Part of a small language model's weights.
Architecture: RMSNorm before each block, rotary positions, biases, untied embeddings, normalized queries and keys.
Training: a variant of Muon for these matrices, 356M tokens, 5286 steps.
MLP neurons of a small language model. Each row is named by its layer, matrix (gate and up: input weights) and neuron, and shows model dimensions 64-191. Each number is 500 + 40 x the weight over its row's rms, rounded and kept within 0 to 999. Numbers have three digits each. A neuron's up and down rows have the sign that makes its largest values positive.
Before each neuron's rows, "fires in" lists the words (lower case) most often at its 100 highest values on Wikipedia text that the model never trained on.

fires in: "of", "the", "bronze"
L9.gate278:441518501539488489512473529512511557503472504556519503489494555468469465486432567526440446497453488447526511510525435480507512495393567443427501450506501498516456532476495482543540489479439459504444507512528508511512503544566465450489507478443505479460494486496477457435462537433535508495577486554534540478472473490509481522559565516478472412533426581488496473510575499536459526456545
L9.up278:533535450533479435522485497552539487551471499438474519481474487506537483513491460397538399486480508470520468447516503481416503482451593454492554490471502456522509442523500538482459492607425485503527478505470527545533495492492550504452458456498521433507528538416563550524411514537441496453471541535523492550509483504558462519489526495485410531456550522456463483531569453494473456451545

fires in: "in", "on", "for", "to", "of"
L9.gate116:575491622464529516469486434501486477541484558514447494504525500576501518513530415480530502444476510506447479499533463549456509499530482489539538452459535443468497523480482471553463511567526524514489523515556455529480446513548452494480549512544507550545536505525542435505485524455511526560482491503507567477467498560524455507514495532428510474441558570450513472543521597503504511517512
L9.up116:497484523443504560492512501452564401546459522456418478469501496574493470511510426488490527444525499478470499538576519545458455452451526548536477541479556469440520484524539563492443520534517497530558522507477428483475498507546461470523479452520451502495509442476465493450492493469432482413529474537418524476519563536457422464482526533462524511494493452436466471398499555436521520521516

fires in: "of", "in", "to", "into"
L7.gate225:486510464558500479457467548448447562532514525478568493449474504492455507448475462445464370486531480436562475444506512518438514500505536525573490486447486422520473502509571530570546490532542514468512464499447493511449563470476438503514560486585496522508502452517480517462496453438451546543525618458504544515560498521464497496504568525498516517506560552536461544562472486478548536581458
L7.up225:512496494559474480415479502496476463483498434600558514469526512550502506510595442490500515479505458557505547456510501542576527518506521551543511498473503447526455494530401509468446535518528504452481521448491540441533460497489551443526481387524500483480553503482424463475522451503540532523483487484538527485581561475497514519492579467489506516477438481542468527438551454526484552467464

fires in: "after", "to", "during", "of", "post"
L7.gate321:473515565573440536412472500505505464481448508474534532545491607492512481569528456521447479539487500507489518439446497527478518532502515446419525461458486479496495503495504585503494534524535413536465432469522498464492493507537489524443555534485460534483516593632500549527473509494580473488487595528522472469504459495468494465514559483492501523465484464438468487507524455511562480493476
L7.up321:557523489506525526511462490567483525535500406451432473518494447538458559500476485464486453492524567567497525468542512476495454560516548478458559477386426523432475482456520528479465487539476511445514548518562449516538392569546513509556473603487465519443493496453536511511506484536520469486493500531453534443517461543446555484526480490526480572503522513535486488536486471487546462506522

fires in: "in", "to", "until", "and", "may", "by"
L9.gate644:526466482489524526526440520507424468522475442521445458513465502508563482517459447494515582454460500587518430457447544596503557519596481476475515483407527538498487467490538484503491534534496519512492515439490512544428443478540569492516533480457505512518408428559466522430461514457570496600479445473444486439526419499541559551431529470441511518455518438453520464536492536525514514494492
L9.up644:521548445473569560411436446544538546530536522483450474531455506510563504523408492420473489552510498573481625504518484529433460423475445533539562535478481512487554518475498504525439492502472546458522485458514455539468455465589488481491503550450438521452503615501414494495492460479490436516495498488517514530473443469482552532520547403439481525553465493496535543521505508522505568512557

fires in: "at", "of", "he", "to", "for", "in"
L9.gate274:541463531486460539511488533457501580407466486495467518496477536487520487509499520516563497537520543493541474486554478492448474506498485480483538477470529512437485532467529578486477522488537504545473465469486600532536478459495486438556460525515582522554498498509479508534417443491483506439522439505488586499502473418589435524582514507575504502531542486478520475561571543488413478421540
L9.up274:553569460507514531519497511455465543506521464510529505469468484502488538450513492497454509551488451462541499518543560525448493438466478532527530408463501490484552534455511485484472574469458494477486561599534458519447513480524467449517484521509528517556575478515537514414501599551429524514563533528503575486495499497485493518510477527493594486493463509508491456482514568499468501480536

fires in: "to", "twelve", "troops"
L6.gate309:448456563544540490555528519482504477444540497447498467511495453492575474460484553445473502449563495491511469480563435463477565460483554512513553537487550505475432481504514524577507520559460504473512493471479482438488481445435543540558465409540526502516535489478457490568497503482480511551467526465489443509498489530542508444475603484519469511474468454463554461551474523578488510443520
L6.up309:493535448502532564533477527535396556487507461518485394515527502496478485459520498489506510530494510457550498511403522482521482507552528532534479528614529547469513442420492502449552484524489491453489472479424497516524537462545472514492539559515541529505421470505426397508495474464525524462477521508502496519486462465472529513469534494541504488486480542487444494405511521482550413464450

fires in: "to", "in", "with", "by", "of", "for"
L8.gate480:492502522511524495461492461484458510492526556503518515498445426573493530451515520460490542492494483537443441490535543483407546466513577532538517475457559476482561492542574537458527532558525574498568469574449511582481535435490445482457514551457491464479476511483507636473529547575491436506581500473478562525530531516439437540455521429517501530524549552475445493524489500525577512527510
L8.up480:535542554488496503517506466509480519451469545532513517453459543549471449516500488531482550484470581413542430508522441482468523477487524559490485514494535469470501583577514502497482496519602455428454473513561482494474411501445481504544468470547516458483417381521495491508511504479500514521402468458457502496480502494462496513461509527496404473571527493487504447463525522483459457509517

fires in: "are", "to", "in", "is", "were"
L9.gate102:599569495458501475517509513528507519424562498473595434566414493506552540508458538439546490470391486585515465470536520445487511480483436457531490515510542504576561526495482502528476494517509524539554501486469498465519504473493497390453498541517561493525532481476499561471485512494501566442513487559512464528492502502538488480508507535552513485457545531568529503475484507426519566467474
L9.up102:523536491489477553454404457526523513514494516449526492540373505556615532544471469473532503528462466490499495559513459593488571429500524516532511510483491483522524544501497528481523457536503480563563464496457486492505579524519458506515555515491510494495567543474488492422475534542525525462463466459448531536550477470492557573485480481486552518478554502436542524507500540505519468508507

fires in: "to"
L7.gate480:546514562507608551493484551553463509526524519473511524554515507481438513541507539496474481502515466475530456548473510480477543479520457504527524417441499476471430504499415476554460492483505461512567479510466413500536413487517482503486569513517431481544500470497518495575466446498411514534553514512451521532511434456489517503473557501521535526553536429514458526490479458584528559525480
L7.up480:531467571464500559517515536470558471522489471469566496557533492527472521543518485427416484481553473390530491508510432487467441474434474466497423561455452485476467472445492456467492445600465408553492492499464502500440438495463479501505486498457486501476498497563468434498445521466540520491512490540498518540440532497424490530563477539457476444458473462466436487476485532497471470445495

fires in: "of", "in", "for"
L9.gate601:510425565493479574471473567456478536468537528477431510534487541464562529527465506476490500456474467431531552556579443486529519463414494490511483527501562561549473535532473504438409554515492486496524443557514517554476475484475479510510509481560494482507452504556557549492467509536482495547527526543510570422494532515490494487510564552470514496514496465495588528461532545500432544495492
L9.up601:414464493476493540508555566489525493493514598521502492553578528513537485474516483563502493564509518504483459554500438513504544501469470493539505456467424493476523432453580517489561507452538548518353471485539482478532536476528495482457536481457535477501524521497532455447546528548495464500477495528477466491515546527513538527502509511491495480472471431498466436493576530504466489440502

fires in: "connecticut", "finland", "denmark", "ukraine", "poland", "sweden"
L4.gate421:476498512540455503525514561461474526490471494505523458530460503629478511572532475479523531417444602499435424552472503530535409488470502511488481504539514469483517500553480482500497511498506543444565519474463492490541515568385456492559508539516461542523513544372463506493488506528519551513515519468465526478471508553519475443588459464567449498519545573531553503487448522510481526446479
L4.up421:510477488536481449458486534490441537537505554472551492464464396553481431519414521474483496400535533624515464459501533562481500519530507496479468514487528476460500567557486495445466533436550477558486507540514604501538507530513563597480478519538490477538568476501503528475518498584437488430444510570441501442501571532472533486483506475541594492501516523573496473501572507546506558489503

fires in: "of", "in", "at", "along", "on", "near"
L6.gate223:465431538542536516558488494484466490505489550537513462521524440465521465480470564509527516493480477522501508513595486449583632379509430504557523492518480489492553495495556473557527486541503460520519504518503500445508505459506437554472460512482517485489511512495454496478467524493561532580495527499449505499594507539515505557477545590476605533467503442556510466498490569493458555515417
L6.up223:457522556462529504467460467484438522557512459470401483510577601445592478552540559558530506523524462464434497429537466539466499448469500526565425504533452542508465490544555514515486471491441473477491533551479487446542469448555481504465450486501500496486582456504402470453492488494496517482511508565464522564511530496478580533481555506465532437518506459563499490577463471502465576465425

fires in: "in", "of", "studied", "her", "on", "his"
L8.gate395:571513460475470492410509554445534468470529534496511520411467522550454502495557534472467463428496501466518443514514566495448500501533515456515526465435503453531476529462503510532537558553491524509547499564539520482414531490516472462455468484497485467535515493396531531454466508570521537480504465558496454525496504427509517524521507485486480529507549537543508478497483553502505502494476
L8.up395:521404448524486536468463519508493506430521504552503556445475614511555524521565504510423538521520520503526520514510516470452496509471445475595501487451504492537536484514503451506460517500515520554580513534515528495466534478436508524470458552510546515540510469489350538533382533545506492521512430502504578491489541504509483532440527574532511499486534426535539422521543502504502546518474

fires in: "to", "by", "for", "with", "of"
L9.gate491:468484530546471555470535535589456502526544569483497503515499465472500579537500458427443481515502582475559439466532546527523464552537421444491508472402484510505490457467530430475486472539491499499526504479486467513499543532481481515481521450500513507549507492440452454565449515475465536496497560542532547480421463540460455429469494510477492478449504486514469434513483521480489477541443
L9.up491:487459532506514493511555498431532451589468430456486522501483490573550470455472449482485453478450536489551524521520528480421498481509510577472524435488496482536500442515442603505554499516479441547516483542434464489506518515545485548523399527529483502503506490530584484479502514463519468455539471544434537454497445485450559490481467546501490514505467435564563503497483542498522530469459

fires in: "in", "and", "of", "or"
L8.gate112:490531541437507531516549481465434504510497571527485458595518544559619529522463484485437457453417507482492474385482509468570554465478458466522540455477496546472514513463513495448444442561532503462503506567500476512550473548471447493526470450460453481510456466496495571437480536517497458491556479604514540513429488478492500504411464516516465480552504530439495415479593514476539471515457
L8.up112:522534444546514488482512501537558451401492461478426502514420452519510473533548525501557510538581530527471532429561518515514458569511440541489523563440526422534431462467480542482506492493477475547581468518529455466498547557507470470454486527426554472468532525412487489504476484488533441482503475404466516500517550564524503502545508478465444450507477524434457500546535543514536476462535

fires in: "of", "in", "on", "for", "to"
L8.gate377:524453507461483472500507578451552450437539530507481509486510532460503529518458512487510473491577471472526535495563425518530488463467461460511490450452479496494547554547592498541474484494541461584505522528497497446446470491424502443516511466541557505502468427463480574462431481511464447549492479490506533531439437467518426469539406469394483488560521497466559478458468535475455531448569
L8.up377:509624466517485541441585498512518517490507489474471513423513604484537439440531470480478464522455493565554489511554526485522456445565453516511472503509450498563492500436517543553497509449463400500506511566499511537479500471372498528509551478561491541529499503491511447515506456512450474521451492560468526554526517494564503548509449498462619463489543453534483497502495514471510519478501

fires in: "4", "2", "following", "3", "of", "6"
L8.gate83:500514512504526526523542448435444385570454517481544537535561505475428508477452465481515495438541471408470519510531513510454464451518521540478508469407520464499507479441513504566524491551418486494525421456510468519524508432524513478440482518454471513505530498492458504546494524450558514425509500505545533504494507528552469456492483569469524420486484516427490522516493587463564461477520
L8.up83:492540492513524522531428464550497583547524502449508450528530455515509500486460454508513467532552450552529435535536525495490583510543556549463474555480376526517480500560519491458460481591559529437488476517452547449520490475433466488480468457494484509493458493501502505475465469454465527465549502500510531572567491461506493459547531547532505545504597450561482530493577573499481512462490

fires in: "russian", "india", "ukraine", "sweden", "spain", "germany"
L2.gate634:590541599526482508498508536553543481535455422448507500502454529532486505484487551471497443492584512519466532476518533439424506485568512451476529545457494473535484555463495417470493427458500580471539479499472432515561516489510485490487466499479464510490504517458539425432469496545426512487518571473446458488556403526507444554535502466519550481481500492538564507477548510548492508442546
L2.up634:468441619451532494515579485568488436502545469487496554467473552452496451481507496465481417508555532615505488438570498473460474455497465460485508496395502492496466519443480445448456477505511476513491487509470445572557513545504553517498504560473410564521493490467510421445469491513504516514473526455514457477536507535439470446533486463498573433470530462533479594480529491540544527527551

fires in: "her", "his", "him"
L2.gate426:458480472462519529456488478499433479479536512464510513486464465469534550487501483517598461482485424483477465502486555464476532568509550464481490471497503526412459557529494513477456526518473552494469458465573486538450453452549491444462492521491432521535569542545459391495485549508544479448522534500455439450587537412543502521563526550446417495498507493526548520390494475498524538484397
L2.up426:395483484507515500549513535451538508477530501592498483544549524482518534512531569523482491494520522460506497476560532532472458547514471542492411537464455503437537512546450455475471568554471503503578462448558475465449491457438458489474432480442536576548531494430510453517477480574475537567571473538543466489434487488471472501576481499517534514499520523536518493513515494476536535533433

fires in: "months", "time", "before", "after", "finish", "days"
L4.gate17:494540520549457570470487492533479439534471476496628531526458459519464531552507484523494566458508474517472484456457557560520500441443521483492498517541509581468482426434503544498546475548457483593500475529532541532446503474496501437484518487467500451496509449519491474408561505479520469423549529510543526439491521546534479436519521491521487463440454514455502538499463445482518491482424
L4.up17:489452441534552516491508504547487441530482477459551521522528469520537529545521460460513532486499563516503506404479506470458491517416412528456510544530506502506519487479521470523517526543514522500468508566499540475463407443458472474565499528496512525525537458533552532500422538552507497412526540492499573402517459507533514449530552534501501557495427424411539581543551471505526481516503